Weights of a small GPT-style language model, trained from scratch on English Wikipedia.
Size: 9 layers, width 448, MLP 1216 SwiGLU, 29.3M parameters.
Architecture: RMSNorm before each block, rotary positions, no biases in attention or MLP, untied embeddings.
Training: a variant of Muon for these matrices, 458M tokens, 6017 steps.
MLP neurons of a small language model. Each row is named by its layer, matrix (gate and up: input weights; down: output weights) and neuron, and shows model dimensions 16-111. Each number is 200 + 30 x the weight over its row's rms, rounded and kept within 0 to 999. A neuron's up and down rows have the sign that makes its largest values positive.
Before each neuron's rows, "fires on" lists the tokens most often at its 100 highest values on Wikipedia text that the model never trained on. A number after a token or word is its count.

fires on: " to" 18, " as" 18, " for" 16, " |" 10, "|" 9, " elected" 6
L5.gate530,192,169,143,209,164,196,192,223,218,167,239,192,279,255,212,181,231,246,218,163,183,136,200,155,233,192,222,235,161,211,172,212,198,186,241,183,152,189,184,182,174,160,223,181,201,215,187,191,235,216,191,211,185,157,145,228,154,180,202,223,255,184,200,220,202,181,203,143,195,199,160,141,157,218,219,219,196,198,186,174,221,178,221,166,168,198,209,220,217,246,237,196,215,201,166,160
L5.up530,191,214,220,191,218,222,200,217,198,223,246,191,199,223,267,273,225,244,186,226,228,198,153,202,183,123,152,243,200,168,202,196,164,294,233,228,212,233,217,218,140,175,171,174,226,235,263,203,158,251,201,249,206,267,246,204,236,194,226,167,185,179,194,111,182,207,202,211,225,116,204,186,189,256,224,219,195,234,220,222,200,247,206,189,181,189,168,191,187,229,175,190,214,186,172,128
L5.down530,242,158,193,217,124,192,240,142,191,234,143,159,195,232,226,173,197,182,229,207,165,211,155,165,218,207,203,192,242,225,216,218,211,242,250,216,204,162,186,259,199,181,174,173,211,167,206,177,185,187,222,151,189,280,198,225,227,232,216,207,224,230,159,238,166,207,202,209,232,167,173,197,212,209,175,172,153,210,212,233,177,203,240,177,198,203,250,185,257,211,215,188,244,225,236,218

fires on: "." 47, "=" 43, "\n\n" 6
L5.gate533,148,170,173,197,235,219,117,212,213,194,181,192,179,169,228,200,210,248,218,215,246,168,190,252,188,227,198,227,211,222,202,202,183,222,202,191,204,216,225,180,172,173,214,214,181,241,194,240,195,228,197,160,172,222,204,230,213,170,176,179,204,166,218,222,150,199,228,225,191,159,153,214,238,228,171,218,151,192,218,183,217,193,218,191,198,199,242,249,219,158,218,203,236,228,208,181
L5.up533,224,181,194,173,203,165,247,207,188,175,250,225,205,207,203,176,165,162,191,240,164,253,205,228,215,235,186,239,245,241,162,190,227,204,188,198,243,208,195,196,213,162,167,209,173,194,201,237,217,208,250,185,195,197,219,231,191,145,175,177,204,226,242,229,207,231,224,279,204,211,182,134,198,222,209,227,208,251,234,219,196,170,244,206,173,214,224,198,218,198,210,250,257,187,231,235
L5.down533,159,159,165,147,261,160,142,191,158,200,200,182,208,175,173,175,140,191,180,184,223,181,212,205,196,182,214,213,128,229,129,233,168,184,193,167,210,211,210,188,168,154,234,150,168,197,190,219,210,211,209,160,197,198,174,237,217,217,191,231,226,158,213,194,189,149,216,236,221,214,220,234,208,207,219,195,173,212,204,156,222,249,195,256,193,203,242,232,181,182,200,201,212,201,212,251

fires on: ":" 60
L5.gate559,178,238,196,186,172,235,199,197,150,221,249,180,206,178,220,224,197,199,164,195,198,189,196,241,172,212,236,139,202,210,194,188,206,191,167,221,206,217,184,175,181,188,219,194,195,229,194,244,194,161,247,205,264,284,167,194,209,242,173,190,219,231,188,218,205,203,211,250,290,170,201,169,179,215,242,207,138,245,180,245,199,231,183,197,177,192,177,229,183,173,154,212,210,219,192,179
L5.up559,214,186,209,209,248,176,170,238,213,237,244,185,259,202,224,180,224,226,180,186,255,246,199,188,180,225,264,204,202,184,237,168,182,193,177,203,251,228,228,203,256,222,208,148,164,211,147,177,178,172,224,179,211,261,144,187,223,243,177,254,185,274,205,188,209,190,223,211,205,192,226,158,232,182,182,165,218,222,201,195,175,205,213,193,249,175,182,205,192,150,165,200,169,204,171,150
L5.down559,141,258,159,217,181,254,196,185,273,157,196,133,211,190,216,204,188,215,206,136,191,202,191,259,173,186,226,202,220,263,204,178,203,240,171,173,265,210,167,221,195,163,218,222,183,208,192,254,259,216,166,198,152,207,220,144,207,228,225,203,300,190,211,225,210,207,211,204,272,209,173,171,209,292,177,222,196,207,202,225,234,196,181,144,210,218,252,120,134,214,182,189,218,220,187,177

fires on: "_" 30, "-" 22, "c" 5, "g" 4
L5.gate762,231,164,167,177,227,288,150,213,182,180,162,190,260,233,188,209,221,203,240,168,205,212,138,212,153,184,136,199,163,201,198,245,205,195,187,153,176,209,211,182,182,244,228,134,185,208,218,206,218,138,247,177,154,139,182,225,201,188,143,215,204,180,172,188,196,163,184,156,205,179,196,162,168,134,189,178,201,179,185,159,217,218,155,198,147,153,177,179,215,201,166,226,164,178,205,195
L5.up762,217,145,233,181,267,206,204,172,213,191,224,138,211,216,204,190,172,234,218,212,166,215,198,242,231,230,178,213,184,184,214,150,224,223,239,229,254,221,225,223,207,214,229,224,212,197,185,200,186,170,198,173,254,210,168,155,168,217,152,230,150,198,223,219,208,215,132,163,189,179,238,200,220,139,161,191,195,199,182,146,210,224,176,169,201,203,181,197,164,208,209,221,214,129,195,161
L5.down762,176,163,175,214,237,188,212,192,172,196,178,186,177,231,196,208,225,210,205,189,217,221,211,254,187,209,225,230,228,146,204,228,208,165,150,160,231,212,193,223,202,106,197,142,220,183,162,163,206,217,223,253,197,192,192,198,204,204,158,266,125,229,208,254,191,204,254,222,246,243,190,187,193,106,168,218,145,186,204,176,254,178,195,196,211,171,268,240,200,152,208,210,171,179,222,232

fires on: ":" 18, " of" 15, " for" 15, " at" 11, " in" 8, "0" 7
L5.gate95,235,209,208,228,185,223,168,215,174,207,263,238,177,208,191,221,190,202,195,141,243,188,181,195,176,167,162,186,239,204,165,231,213,206,187,184,183,203,183,212,158,179,197,177,182,174,209,195,190,213,166,171,198,204,201,173,231,199,227,204,160,252,171,179,173,175,270,229,174,170,256,208,201,256,204,160,189,224,172,180,202,190,214,175,217,122,195,234,273,170,253,214,245,180,176,265
L5.up95,223,178,197,170,209,258,169,214,175,225,156,225,163,176,211,200,217,214,198,255,206,229,261,218,166,195,130,201,175,205,150,162,183,240,181,183,162,176,194,206,145,201,191,178,209,187,184,161,179,199,197,229,209,206,213,204,165,229,168,193,214,269,196,198,232,178,192,203,173,157,200,206,173,202,151,226,151,208,165,191,264,175,154,180,181,150,200,157,187,191,204,178,236,220,222,204
L5.down95,190,174,193,154,198,179,191,162,200,197,199,178,172,189,190,227,208,185,229,234,188,177,164,210,154,208,167,224,179,209,225,232,198,215,175,189,186,219,213,174,218,216,199,184,200,233,223,186,186,157,128,193,206,211,212,236,165,170,169,213,214,195,204,231,218,222,209,189,263,202,172,191,214,224,186,220,240,192,184,209,190,158,229,191,196,246,486,253,190,177,154,196,200,228,182,234

fires on: " |" 45, " al" 11, " v" 10, ":" 10, " –" 8, "Species" 4
L4.gate164,156,193,151,178,175,214,224,236,202,248,141,213,173,191,183,175,270,212,245,161,244,173,206,224,250,176,200,227,226,239,230,211,254,194,164,175,260,171,175,232,166,223,246,228,241,176,183,196,184,184,189,188,165,162,210,201,206,228,184,210,230,213,206,140,244,177,214,229,222,217,186,230,197,173,213,216,210,267,231,215,166,206,205,208,181,209,198,176,187,192,216,236,202,187,173,218
L4.up164,239,224,187,178,214,181,178,142,186,157,243,197,137,202,149,163,198,201,237,154,199,181,211,232,193,123,233,201,187,201,197,177,220,184,167,227,179,221,235,196,252,233,162,241,203,175,225,178,176,202,239,206,214,200,272,136,188,230,157,202,224,282,194,171,212,200,151,226,168,203,204,240,219,237,234,204,130,186,231,241,178,169,211,210,185,222,144,158,214,170,184,250,193,158,154,184
L4.down164,219,213,206,246,163,198,153,132,202,198,203,196,173,224,212,134,193,227,213,243,129,207,226,188,174,188,199,198,222,240,158,194,201,158,165,191,193,223,232,263,210,247,152,231,209,155,237,219,213,195,208,216,201,265,247,203,226,243,184,175,221,238,209,195,220,191,179,201,219,233,156,150,212,243,162,197,190,231,258,181,199,137,202,184,262,250,324,201,120,236,172,173,187,231,211,171

fires on: "s" 32, "e" 12, "d" 11, "a" 11, "v" 7, "t" 7
L5.gate975,191,220,189,135,151,190,190,158,149,192,186,181,249,226,165,240,207,202,203,199,197,169,207,165,231,235,244,228,172,206,189,270,211,203,187,245,194,189,227,184,199,154,216,188,176,197,187,212,188,195,167,149,225,202,228,182,259,147,198,205,209,195,183,229,232,198,231,149,183,179,193,219,170,154,157,231,200,194,231,215,204,180,232,205,231,163,212,164,210,219,209,202,168,191,210,179
L5.up975,167,199,148,178,177,147,162,219,183,209,213,190,199,226,234,175,245,196,249,182,227,203,213,153,228,177,200,187,185,243,225,215,112,212,203,239,162,208,160,186,189,88,246,215,157,227,257,154,176,158,174,198,238,149,230,188,220,193,212,153,213,195,178,228,216,211,228,223,196,188,177,214,219,198,241,192,173,252,218,222,230,195,169,221,190,267,197,208,197,189,178,243,160,174,178,192
L5.down975,164,196,231,187,214,195,219,156,184,229,194,220,153,167,224,177,236,165,254,212,176,157,168,185,149,241,225,230,217,196,221,262,271,192,177,126,211,201,203,193,143,244,192,229,154,187,190,214,180,204,203,155,207,256,225,196,202,236,159,180,212,147,211,231,228,159,239,189,157,194,200,217,177,217,191,181,189,169,220,174,179,195,195,172,242,222,249,196,187,190,192,231,252,234,153,227

fires on: "\n" 21, " |" 20, "|" 18, "\n\n" 7, "vi" 6, "ti" 6
L4.gate1170,233,233,178,224,180,157,174,207,186,204,219,212,145,233,231,186,155,180,216,171,164,215,201,155,230,233,280,159,205,171,221,204,202,234,252,187,181,208,216,196,229,293,172,169,194,235,192,181,234,141,198,187,185,212,212,273,150,213,202,234,228,154,191,220,199,177,200,161,179,215,199,219,203,206,216,217,198,161,189,184,244,216,229,173,242,222,183,239,210,225,217,239,168,206,167,167
L4.up1170,196,162,182,222,142,145,257,172,172,208,255,207,160,251,173,184,180,187,221,185,182,247,180,193,184,213,140,189,187,197,232,218,207,184,270,287,195,249,223,193,243,218,178,167,199,253,192,236,231,217,230,223,173,195,188,189,171,200,224,226,197,180,225,210,186,235,192,185,190,259,217,211,178,120,224,126,207,184,241,186,202,181,203,213,211,199,241,154,184,200,249,228,188,134,211,172
L4.down1170,182,204,231,224,234,194,206,187,158,247,189,156,241,220,204,167,211,225,234,176,177,248,154,186,204,181,214,188,217,172,230,220,254,181,196,227,173,267,184,169,196,159,215,185,217,205,199,217,250,211,210,176,210,220,154,192,136,219,198,214,198,209,173,203,206,219,198,189,236,172,176,226,206,161,209,230,211,197,191,175,182,204,193,202,196,240,285,224,159,239,181,179,169,209,131,201

fires on: "ti" 31, "r" 13, "enti" 9, " cor" 6
L5.gate903,202,224,255,195,215,217,226,209,221,253,236,240,184,199,210,172,176,217,196,217,211,200,190,182,170,204,197,190,200,211,209,207,218,189,177,176,129,182,170,181,248,207,200,212,189,171,154,176,171,194,206,183,222,194,167,226,247,229,213,192,213,193,202,164,205,207,179,243,202,201,165,235,193,186,180,189,206,215,195,250,201,121,223,229,241,188,223,190,177,237,258,210,180,210,192,145
L5.up903,202,221,211,216,220,261,252,177,206,240,187,219,206,252,173,234,212,190,202,180,190,230,175,162,195,165,158,206,211,234,222,204,186,249,159,175,163,244,180,200,191,186,190,215,207,201,164,191,173,177,168,179,211,221,268,211,243,216,190,140,264,179,179,184,218,202,284,238,224,207,211,139,210,244,193,167,181,208,161,168,224,166,256,219,228,225,216,216,153,222,213,189,216,187,238,179
L5.down903,200,225,230,163,176,225,251,239,215,239,256,184,175,185,170,180,158,187,216,176,230,177,208,175,236,188,221,162,145,194,211,211,202,168,136,214,192,200,148,165,164,246,250,174,167,157,183,193,194,174,218,213,200,212,188,205,162,258,227,199,284,222,163,194,188,237,205,237,162,207,198,225,249,197,204,221,141,184,201,157,224,199,211,221,190,200,238,184,241,203,241,174,193,227,170,167

fires on: " the" 19, "-" 13, ":" 12, " District" 10, " time" 4
L5.gate590,206,228,140,171,242,170,166,201,255,237,236,221,198,236,182,229,209,290,223,132,155,176,210,202,182,177,175,192,202,220,241,178,218,171,191,185,181,263,232,192,205,230,197,201,168,241,170,208,188,206,230,130,191,224,185,216,197,208,218,171,177,190,244,206,157,207,260,158,157,211,218,205,223,210,231,191,214,210,220,147,212,161,239,188,206,156,183,197,214,230,158,238,185,242,172,248
L5.up590,191,197,192,182,183,205,163,233,242,217,231,236,216,215,211,215,188,216,154,205,205,170,192,209,208,233,205,213,225,207,190,173,185,121,186,210,203,189,197,157,209,222,182,217,161,182,210,205,165,199,266,196,160,188,180,248,211,215,199,224,183,236,202,221,236,161,170,211,181,210,176,209,244,214,204,215,200,149,180,230,194,226,219,209,221,160,168,208,186,112,224,222,247,164,202,218
L5.down590,181,229,209,186,190,220,204,94,198,214,268,186,211,209,206,205,192,154,184,176,197,160,168,205,189,189,189,213,198,221,145,219,211,161,167,211,213,219,225,218,235,286,201,143,221,180,203,220,175,225,202,244,223,220,199,165,195,250,207,255,193,228,159,185,207,163,229,196,161,190,193,184,234,193,203,167,174,186,155,191,185,187,217,218,190,199,194,203,173,187,215,194,227,208,192,194

fires on: "-" 42, " sur" 10, " |" 6
L5.gate376,239,171,207,218,176,193,210,211,141,233,172,188,207,201,212,223,251,241,205,155,175,162,211,220,201,241,181,178,185,209,187,208,185,186,208,153,210,250,167,167,179,233,200,207,216,207,207,225,191,225,201,246,256,196,185,161,207,231,234,219,205,229,171,170,180,191,192,213,165,174,205,216,151,183,199,167,243,228,210,178,202,252,162,238,136,190,193,204,179,217,258,206,207,216,202,194
L5.up376,204,189,181,189,193,206,212,191,193,197,192,191,186,218,238,234,213,201,207,197,231,192,191,180,184,244,222,188,176,156,167,199,162,172,191,166,297,258,220,197,220,226,194,239,235,179,184,204,189,206,170,249,253,131,210,152,204,219,226,127,121,150,202,179,235,246,220,200,160,162,162,219,151,182,231,176,149,227,185,237,152,258,176,223,196,191,192,214,204,216,214,196,228,234,211,213
L5.down376,204,198,234,192,159,171,174,150,211,198,156,155,141,233,197,179,189,256,189,159,268,181,171,177,237,189,248,199,229,183,160,240,157,198,213,156,214,215,201,274,152,189,197,198,213,188,211,234,216,180,208,208,189,230,196,238,223,190,210,132,202,191,225,135,179,163,214,182,211,167,203,140,148,169,237,185,158,221,219,187,228,223,209,152,202,178,187,199,268,196,184,224,175,188,185,201

fires on: " to" 73, " he" 5
L5.gate486,214,221,175,240,185,205,159,195,195,202,246,206,251,193,193,251,216,212,166,179,171,198,158,202,194,233,194,132,170,186,208,213,175,219,169,232,176,212,222,163,229,226,205,179,221,227,204,172,218,240,210,195,205,193,152,145,210,217,224,246,290,241,193,219,225,189,215,187,194,124,169,206,203,152,229,168,187,210,187,154,227,205,218,182,157,223,242,206,227,219,159,177,199,222,203,234
L5.up486,199,222,177,154,210,213,184,198,233,192,196,220,197,227,245,233,167,208,201,208,218,173,169,161,194,166,191,191,221,186,209,216,132,239,215,236,208,200,168,225,211,230,160,197,166,194,217,218,158,178,171,262,201,219,186,213,170,176,216,146,178,190,218,189,237,206,204,221,222,205,168,159,229,220,193,178,234,196,173,227,187,185,208,236,212,250,218,222,176,212,201,182,146,198,230,204
L5.down486,219,206,217,181,174,225,219,168,217,218,172,224,213,160,218,228,182,253,183,244,177,260,179,168,192,197,219,196,240,198,226,216,199,187,208,198,214,187,112,158,285,221,216,188,200,186,232,163,255,155,192,280,193,244,214,185,203,236,204,215,199,185,189,163,116,247,150,198,164,199,151,158,120,277,162,251,170,146,198,205,175,183,224,175,183,198,229,250,200,197,192,228,196,222,184,269

fires on: "-" 18, " st" 9, "st" 7, " reve" 7, " impl" 6, "ume" 6
L5.gate966,224,183,164,201,183,164,217,201,169,198,227,220,214,194,235,222,219,185,180,198,194,231,183,186,184,178,189,195,152,177,217,188,227,182,161,150,243,199,173,229,212,235,187,258,131,186,161,257,201,202,220,217,189,188,181,159,180,188,136,184,177,172,236,191,219,207,190,166,259,199,148,234,190,238,197,187,223,227,103,224,237,181,193,237,213,246,209,248,207,202,162,231,196,186,205,187
L5.up966,225,203,231,240,255,183,142,223,230,176,205,213,193,167,225,182,251,189,260,216,162,182,228,188,185,227,271,229,222,236,184,192,238,200,188,202,192,231,207,192,221,217,207,225,185,244,181,143,199,224,178,173,190,193,160,216,196,219,178,148,238,199,205,184,150,210,234,198,143,200,151,203,181,175,155,139,234,214,224,157,210,250,243,164,199,207,223,192,156,233,173,212,185,199,256,179
L5.down966,227,200,191,184,193,143,210,149,203,213,205,155,173,167,256,267,154,189,251,178,230,154,230,158,206,193,182,150,216,180,112,232,221,202,147,160,199,139,217,217,188,234,192,209,174,251,210,174,181,231,266,191,264,250,185,201,148,199,204,124,197,203,188,222,175,210,200,210,201,195,194,203,182,242,187,198,243,219,217,157,216,209,206,207,198,195,88,211,143,202,160,185,180,202,197,210

fires on: ":" 51, " for" 8, " →" 6, "-" 5, "\n\n" 4
L4.gate132,233,218,214,223,194,190,181,217,197,182,223,190,138,225,203,170,198,220,189,192,193,206,196,244,199,250,178,166,224,246,170,175,205,239,184,182,213,221,177,200,215,195,196,224,144,196,204,230,196,187,226,232,220,185,202,178,223,193,240,223,203,180,223,247,248,168,249,181,222,291,202,170,198,257,211,183,179,202,175,169,191,164,220,175,209,157,191,265,261,214,220,219,187,181,94,248
L4.up132,166,207,201,213,215,224,178,205,204,174,208,212,237,242,195,198,202,244,240,256,203,152,163,187,175,170,185,192,160,190,190,210,176,193,188,249,213,210,206,213,175,202,186,198,224,184,140,174,211,205,201,227,171,213,201,190,209,204,240,210,192,240,203,206,184,230,273,171,201,174,194,231,275,259,205,225,154,152,180,212,214,212,169,189,204,243,192,187,226,175,208,193,230,147,187,217
L4.down132,196,189,198,245,239,224,237,216,206,248,195,212,233,159,221,245,311,206,228,231,177,225,185,203,273,208,192,223,237,185,225,216,236,201,170,151,186,202,165,247,248,219,178,200,187,163,184,176,152,224,184,206,176,186,183,232,247,237,179,229,155,217,247,176,194,204,251,176,214,136,194,211,224,224,163,232,225,199,148,235,211,180,172,196,241,171,371,171,199,228,224,227,198,211,198,206

fires on: "-" 58, "mi" 4, "ec" 4
L4.gate78,148,149,170,170,146,196,183,216,223,226,169,178,187,275,253,245,199,210,216,148,218,237,207,250,146,184,238,207,194,203,226,181,188,184,220,143,222,184,197,194,187,268,150,228,167,225,207,235,158,236,155,228,211,211,175,218,201,242,150,206,163,262,197,201,173,152,165,210,254,233,190,216,181,256,153,204,239,153,192,191,218,246,160,188,191,206,154,206,99,162,189,179,181,183,187,205
L4.up78,189,214,194,181,165,188,192,190,167,191,205,157,233,217,200,178,205,173,202,212,190,229,232,161,220,215,140,200,187,176,198,183,210,195,198,262,194,188,218,175,222,242,220,217,215,182,139,169,168,188,185,204,215,229,197,147,210,198,158,179,163,187,182,263,195,197,172,235,195,187,191,208,191,219,211,180,182,194,157,205,196,214,220,204,196,149,200,156,96,201,212,182,210,171,222,172
L4.down78,197,211,282,180,148,248,154,186,143,219,203,177,230,210,242,233,184,228,223,218,265,232,188,176,208,193,205,204,202,192,211,188,233,196,225,162,154,181,178,200,205,235,236,244,202,227,145,216,147,303,145,164,212,221,224,185,200,229,145,138,184,175,200,227,157,188,223,248,217,121,165,200,194,239,221,158,174,200,184,165,219,149,224,189,219,161,237,259,170,163,208,196,260,193,226,237

fires on: "go" 18, " Go" 17, " go" 10, "do" 8, "Go" 5
L5.gate207,215,211,184,157,178,199,185,195,212,186,211,123,189,199,233,142,197,221,154,156,177,180,150,249,183,208,193,164,208,204,242,223,218,147,258,99,183,241,213,211,231,122,154,204,179,236,192,194,233,192,160,255,201,193,208,156,179,209,198,200,171,226,197,188,216,209,217,267,126,194,179,157,203,195,210,232,218,167,173,203,181,189,187,183,177,204,199,218,212,252,231,190,222,151,234,182
L5.up207,154,186,168,175,185,157,210,203,191,129,190,198,209,195,245,167,160,297,230,223,204,187,203,208,184,192,204,205,189,218,234,225,191,161,158,226,240,254,205,129,226,209,205,247,239,217,183,237,237,150,229,240,206,178,199,167,203,183,195,167,197,153,200,233,257,190,145,171,175,226,176,194,159,230,204,213,188,259,224,121,177,162,177,136,223,182,182,175,225,215,209,195,217,195,188,215
L5.down207,192,210,222,204,196,177,256,161,246,169,187,196,170,233,209,176,200,235,236,229,166,153,193,290,204,205,201,191,201,191,219,234,194,188,220,179,160,211,223,243,187,215,189,233,201,185,211,177,208,227,186,209,166,223,242,197,180,187,186,129,175,176,140,132,273,212,180,291,141,195,182,207,199,272,213,192,153,219,218,243,198,249,215,160,173,167,197,228,181,221,197,183,209,207,210,190

fires on: "." 58, "ss" 5
L5.gate213,249,186,220,186,235,181,234,206,196,150,219,188,183,139,248,233,247,142,203,186,248,141,166,235,224,163,223,178,266,150,164,159,211,161,181,193,202,211,239,150,258,175,216,196,160,238,161,158,207,196,242,163,207,216,219,153,212,168,211,164,241,191,210,200,193,195,190,199,182,243,195,203,196,195,239,190,189,211,194,175,192,172,216,193,188,250,222,165,200,183,179,216,184,211,202,165
L5.up213,210,216,213,182,234,205,221,201,183,210,174,173,201,180,193,234,171,202,191,243,191,210,132,171,257,203,178,209,209,184,245,197,186,198,225,193,242,232,178,218,168,226,168,192,236,187,226,218,211,203,203,221,160,178,194,209,212,215,182,149,231,187,218,251,180,252,173,240,236,225,165,129,210,187,221,230,190,214,257,216,254,153,231,198,173,242,175,192,214,192,206,198,170,187,209,156
L5.down213,217,222,193,178,184,251,180,194,211,242,180,174,214,239,191,254,193,245,170,226,240,208,188,198,195,203,205,169,198,173,219,194,226,248,248,208,224,181,210,201,142,211,219,229,222,175,214,162,163,234,235,220,195,173,209,192,259,203,286,166,221,174,244,185,166,231,178,233,238,195,184,250,195,220,225,225,145,229,220,172,237,188,210,190,206,190,199,211,159,207,182,137,221,223,177,232

fires on: "." 22, " (" 11, " on" 9, ":" 8, "'" 7, " US" 6
L5.gate799,212,188,225,169,201,195,199,237,201,195,189,182,173,178,203,232,216,172,189,202,182,159,216,276,191,197,182,251,236,215,265,221,233,198,250,203,226,210,253,174,237,229,162,256,237,177,188,192,164,225,218,154,238,235,193,223,217,237,204,149,288,237,234,134,184,170,220,149,205,224,201,161,205,198,268,220,213,222,209,177,187,205,200,165,225,236,162,223,160,161,209,271,214,202,167,155
L5.up799,226,173,214,151,191,212,147,226,202,208,196,237,210,168,196,188,157,212,165,204,220,194,187,173,198,229,226,271,240,174,126,206,139,193,166,184,178,276,208,228,160,204,145,227,208,219,210,204,176,215,189,189,179,211,228,181,158,185,180,174,230,254,221,171,208,214,204,179,178,158,182,218,172,216,208,200,202,202,222,189,193,209,198,182,185,167,237,154,201,186,216,206,152,185,214,247
L5.down799,219,221,167,196,203,195,207,199,198,142,190,235,202,164,205,196,214,215,248,184,213,188,190,224,181,198,185,159,177,179,163,210,143,194,205,186,219,262,183,168,189,238,198,215,204,203,221,187,191,155,136,252,196,195,226,213,237,213,205,189,173,210,196,240,180,210,198,187,207,220,199,206,221,164,199,201,219,203,179,200,175,220,176,187,209,201,137,162,185,194,171,205,188,208,264,232

fires on: "-" 26, "'" 15, " November" 9, " August" 8, " October" 6, " December" 5
L4.gate899,188,195,139,210,204,254,162,186,198,166,231,168,195,206,209,230,195,196,164,175,215,181,164,158,195,204,227,267,183,205,236,188,160,228,229,138,268,183,233,253,224,216,189,175,189,227,188,160,185,218,201,236,213,224,172,219,188,197,172,189,214,220,196,207,208,207,230,189,230,171,274,216,178,193,223,217,232,244,214,166,232,225,255,205,171,221,173,134,200,179,171,232,126,165,220,242
L4.up899,187,241,180,172,173,226,226,239,181,196,230,200,149,161,238,203,187,229,189,218,194,224,196,139,178,223,177,205,219,204,216,211,250,195,172,193,167,226,227,220,202,158,196,203,191,199,164,229,209,189,247,223,184,197,223,187,199,161,247,209,184,200,140,223,215,144,170,165,186,201,228,178,200,178,197,177,178,180,187,176,296,180,218,266,163,158,217,196,214,245,165,147,223,201,194,176
L4.down899,252,216,220,182,156,255,244,164,166,184,171,163,186,176,270,178,192,196,148,197,189,160,173,177,154,200,183,189,181,189,201,195,166,202,143,127,176,158,193,205,138,198,210,175,189,207,229,182,192,181,198,167,190,243,201,190,206,274,282,210,233,164,183,208,223,227,242,201,192,182,151,172,228,157,200,142,187,243,242,161,227,167,205,206,245,202,210,244,188,246,182,206,209,213,211,219

fires on: "ti" 40, "de" 7, "bi" 5
L4.gate381,242,287,156,254,208,224,188,179,201,192,228,217,185,176,179,176,170,197,164,235,166,200,178,201,250,205,182,207,198,177,188,193,189,194,244,221,194,189,177,197,206,225,206,264,205,219,190,185,202,130,183,203,187,201,238,250,163,195,242,133,218,177,225,139,174,243,239,213,222,239,144,208,169,179,183,227,190,261,186,173,189,173,212,277,211,187,204,206,145,229,247,237,194,224,181,223
L4.up381,339,198,223,214,224,196,265,193,189,212,263,220,147,144,152,234,241,215,201,277,179,180,185,186,172,220,199,233,208,271,189,250,157,174,197,215,186,189,169,194,178,184,201,154,180,228,152,190,207,213,239,218,190,139,253,208,181,241,221,238,219,192,153,157,220,243,253,233,166,210,209,194,223,175,171,184,232,206,212,206,147,163,219,225,182,217,252,193,162,229,251,213,168,204,192,240
L4.down381,204,143,284,178,161,223,199,217,215,256,177,187,193,186,147,176,215,202,233,168,241,184,214,175,176,178,229,248,188,239,183,183,230,215,190,177,165,180,199,195,199,224,224,162,175,143,193,252,209,220,175,246,240,169,194,181,193,157,196,246,190,192,154,210,199,208,145,205,183,240,264,223,165,201,221,206,213,174,211,171,182,182,233,224,185,181,233,190,207,209,232,173,236,200,299,264

fires on: " E" 20, "a" 13, "ie" 6, "e" 6, "ón" 4, " I" 4
L5.gate724,213,235,171,195,171,166,187,251,234,206,136,181,202,209,143,173,212,171,211,175,210,154,265,175,216,194,197,226,196,217,205,186,218,200,172,237,181,231,243,254,221,228,239,217,191,204,180,149,231,156,238,188,222,246,248,199,219,227,226,221,201,195,191,190,172,152,244,245,199,174,204,208,204,173,163,217,160,224,203,171,129,201,207,191,205,159,205,139,170,201,149,186,197,159,221,196
L5.up724,164,198,179,177,182,207,160,198,189,215,231,168,152,174,234,223,200,179,222,225,204,194,193,207,184,141,213,195,167,217,193,236,176,169,223,204,185,159,192,185,194,208,228,194,221,174,198,177,226,248,238,202,164,204,201,241,181,169,166,179,201,181,174,255,200,185,184,187,204,211,264,218,218,221,261,195,185,196,237,146,240,204,229,189,108,239,224,249,206,236,215,170,225,223,223,202
L5.down724,185,171,191,145,173,207,191,183,236,164,231,200,160,207,197,264,227,157,194,212,176,180,201,232,190,173,229,165,228,196,134,239,237,176,251,186,186,139,194,259,246,199,209,199,194,181,161,174,180,207,240,210,156,202,216,175,239,148,170,151,180,242,156,231,167,186,170,205,170,210,206,215,199,193,215,160,179,189,195,170,189,232,257,210,159,212,238,224,168,211,221,193,205,212,173,130

fires on: "." 90
L5.gate905,304,197,246,219,204,182,170,197,211,197,195,200,138,161,192,168,154,162,175,138,213,212,206,190,116,176,200,169,183,222,165,165,181,208,199,162,205,209,213,161,232,213,225,220,256,223,176,167,200,224,209,183,220,243,185,157,215,198,178,233,307,230,147,244,187,247,180,207,172,181,236,204,200,167,176,220,162,163,195,192,195,173,230,188,216,189,200,208,171,229,169,232,181,211,180,191
L5.up905,214,191,181,178,206,206,225,183,180,246,242,195,164,221,198,254,167,211,213,231,174,125,202,184,185,224,210,234,142,188,194,227,142,194,180,191,218,234,130,223,213,218,252,196,221,189,244,194,226,199,231,177,170,212,199,161,180,235,195,170,211,247,196,217,222,159,202,183,240,164,152,174,187,219,241,165,226,192,238,181,177,192,187,254,230,189,155,138,165,207,229,225,185,233,217,193
L5.down905,226,188,177,205,182,164,248,243,186,180,158,208,189,218,188,224,226,209,239,234,184,206,167,185,160,146,176,198,229,220,191,220,217,161,202,190,162,198,160,189,212,175,179,200,236,202,154,178,190,219,173,216,199,212,194,171,186,188,182,226,258,228,154,203,165,214,154,179,212,194,170,205,128,190,199,121,208,179,188,162,157,178,204,178,216,245,193,199,197,210,204,287,233,206,203,189